MLP neurons of a small language model. Each row is named by its layer, matrix (up: input weights) and neuron, and shows model dimensions 0-95. Each number is 128 + 32 x the weight over its row's rms, rounded and kept within 0 to 255. Numbers have three digits each.
Before each neuron's rows, "fires on" lists the tokens most often at its 100 highest values on Wikipedia text that the model never trained on.

fires on: "u", "o", "ro", ",", "er", "i"
L5.up993:079130175163119122141147153151135096137105102115153119166163125157137134209122100159175164140156159170110145083143073164176123140118138172110143105099181084116092144027133141139114082105112109097089140159088137138165113145075121103162104085111141167183143161145099109102110145184101160169

fires on: "D", " fund", " Sand", "-d", "d"
L6.up789:132094150168122089169174216187140087086149161089120111127109134112093144068097145162157173119085139106113142201118152155128135082174137156172101125153089161153137142179125124162125113148144123121195169124156094105112090073103093116098124087126130146086121175077077099114031113081107106147

fires on: " |", ".", ","
L6.up74:115127131113139096140131057135093125140149058105150165113155162164091179188102133084124116101112081114112196150133062093178120141152129132158087118137175109109149148068105142108154094096154110136155140121140108154083129129120101009219124146079088171095143202083148132105082106131137120159

fires on: ".", "y", "et", "ow", "ov", "west"
L5.up825:110145128090178135118137094135070104146207158107143148110120145159134136139168085091115141156138108095105209123148148113173117164095121101135116142136106180117163123083131163150113110062168078162133099130172134156137112131136137133200104088122141155113165140127148157169090131170128130143

fires on: " |", "0", "iv", " —"
L5.up562:181117054126107145130117098138074161160118091062150137139179134131081080145117129082124119137143138143137170153113172127124134111127130174160122137115160122045107138106155081131105082112138133126072180104127119100097185119105064071133089125092130153104106127113140158126082171071145171151

fires on: "al", "ar", "an", "or", "il", "por"
L5.up357:137082173178067169119163167090107081183144073128218173147144146173118136134132110091118126142107066119136146135126082156084135119116072149093172056051175116096085096157139154083150113091143137087134099146144107153139177113061161089141166164137201094122106179150166049137200104112106070116

fires on: "us", "\".", "\"", " John", ".\"", " Mary"
L2.up131:105116039146095120131201167071125166107131113144150108134159123159145136173118107061128070140105164120151112141194149109170130113080112110113152155097125154119138106126158082161103137135110137136082158139151099088105118151101163158112141117178112178154134096143131139082076150151179107185

fires on: " ", " U", " J", "u", " ("
L6.up294:166072136142083052167126117110105138145139157155139099152122128105120103139107088064118075129157140073032177070087095142090110148156088181145136170090140140169106159067158097117115148147112137099093149123090123116167144153120128182169075108108143091148115102170149153182115107160123172103

fires on: " as", " |", " ", " remain", " is", " be"
L5.up447:101106123074134124151213110139109162154055144143088142111136145198126140103091135117081105155102142126104144100107159103126103149086088132109143179191171117109128142134070120145126158128078151124096190091087173145153133163168162141109120135142208158151106072087155141136140117076136151148

fires on: " |", "h", " H"
L6.up266:097114101159145111205115093097122151076179154126124121135116143112150144148135138063108137118123138133115081132078205109120110179090100093132145154158182118108178130105072129165121167132120093168150131148112080140149150112050099142162157144166149107108173156101160122167112116108142142144

fires on: " were", "re", " was", " Re"
L5.up420:182118119111181127113146090156143152103118092161127114138181128222078148107118089120119125065108138127164074050177104127107095139158137096163165181105168127147140083070112144171142147175150057089168096105120118140178094075118118153129123142079100137153116106131104163131127106122112122078

fires on: ",", "sk", "ic"
L5.up1061:154146017082071073119163127094155176133123062101138105145103148151139065079118111103153146072149129127090180132110102075192146148119105128155134066104141077124116123152085131087194131090138161161109130118117152107119111139165092093131112156069119135134151118109154105133174109118092180155

fires on: " Ch", " inter", " ad", " Inter", " Rel", " aff"
L2.up645:193094116147124123141144181111110164123112127118133132097103123076144134148123137161099183127114118162207071118068102128096140117135125133210123079179145094176113139174145100144210132083183125139184128184083150167087129176137120195128165155130123150173171121139170153070083147117129179118

fires on: "a", "ell", "o", "an", "od", " described"
L6.up1032:115091154149116094112192154164141079105133142128141120202141096103176109127113113117187110098115173130113162120156136136143163152104109159088111155111111101074105163049107089217122121154109111148142049082138143191124089160184066132107146101157101154134102149141220116166161146144078159150

fires on: ".", "er", "ay", " of", "et"
L6.up283:133096110129096104094181112157122144153152171162100177167131159118106158078098105114127079124163110140069170126129110166187102105126166132121131153079103096111119125104185101118100155133136085162153102176125108079122162155154128128130090081108146193095165158108129179069110153195139127115

fires on: " II", "”", " society", " Technology", " Affairs"
L2.up72:126146087119132130107193124144105146137073155111182064113084178093116160121157099115125121107183187158099151104134127123105146076142095125141158158087157103164184139181083115112104149056096133109088107097090085183090163108098079088140103153111054163095117101175091137150114156129127147127

fires on: " d", "d", " D", "D", "it"
L6.up1148:128198141140130091160170128147153137085155129081146139088104152141188148129112075108121133122167152105118157135097047109152086181151118176216122065145037168135096163122075156160174153131113081093198111131162082141140083131118089106157124132125089108121132087075109111127148133107157132062

fires on: "1", "6", "or", "5", "al", "4"
L6.up1135:088119154124141112156125138174097086153117151118117134117178131172131077096093112134126123117131083116088116101127089114144140076102091144117105104072117103154107131167134148136156125116168115097163130141152077171110142207131158135132147144102157089119153139206153109131190092120170142161

fires on: " for", " inter", " Super", " Inter", " “", " Sem"
L2.up733:114075139169140109150131162140117159177100127143129120098197172142072141104138118132117159171141104133093124142135108120152098093136139103156058146224130151129149149164137107115187102050136156070124076171141101131127133143144177175085104119124141163146141095134176146115133129123164102090

fires on: " |", " in", "m"
L6.up638:147039102097169099183104140148140169101074136096126107127104160154157201148089126116145104153122240127072087112154161103097140137096102143116094176179137112088163133090135105121129069165156106193083175136149137159127107112143156175076133095126149131091162151161188156200092162137156114152

fires on: " over", " remains", " Res", " taken", " across", " held"
L2.up950:172107122098119144071202139186084135144151105115073169135128112164159102084106156123142086129146125128123089139205120128135047132108140167171130130131170117132149154120042175114111149116121136163131135172166107183116144162078154148138144136106103152115130101144098094119080112104096096094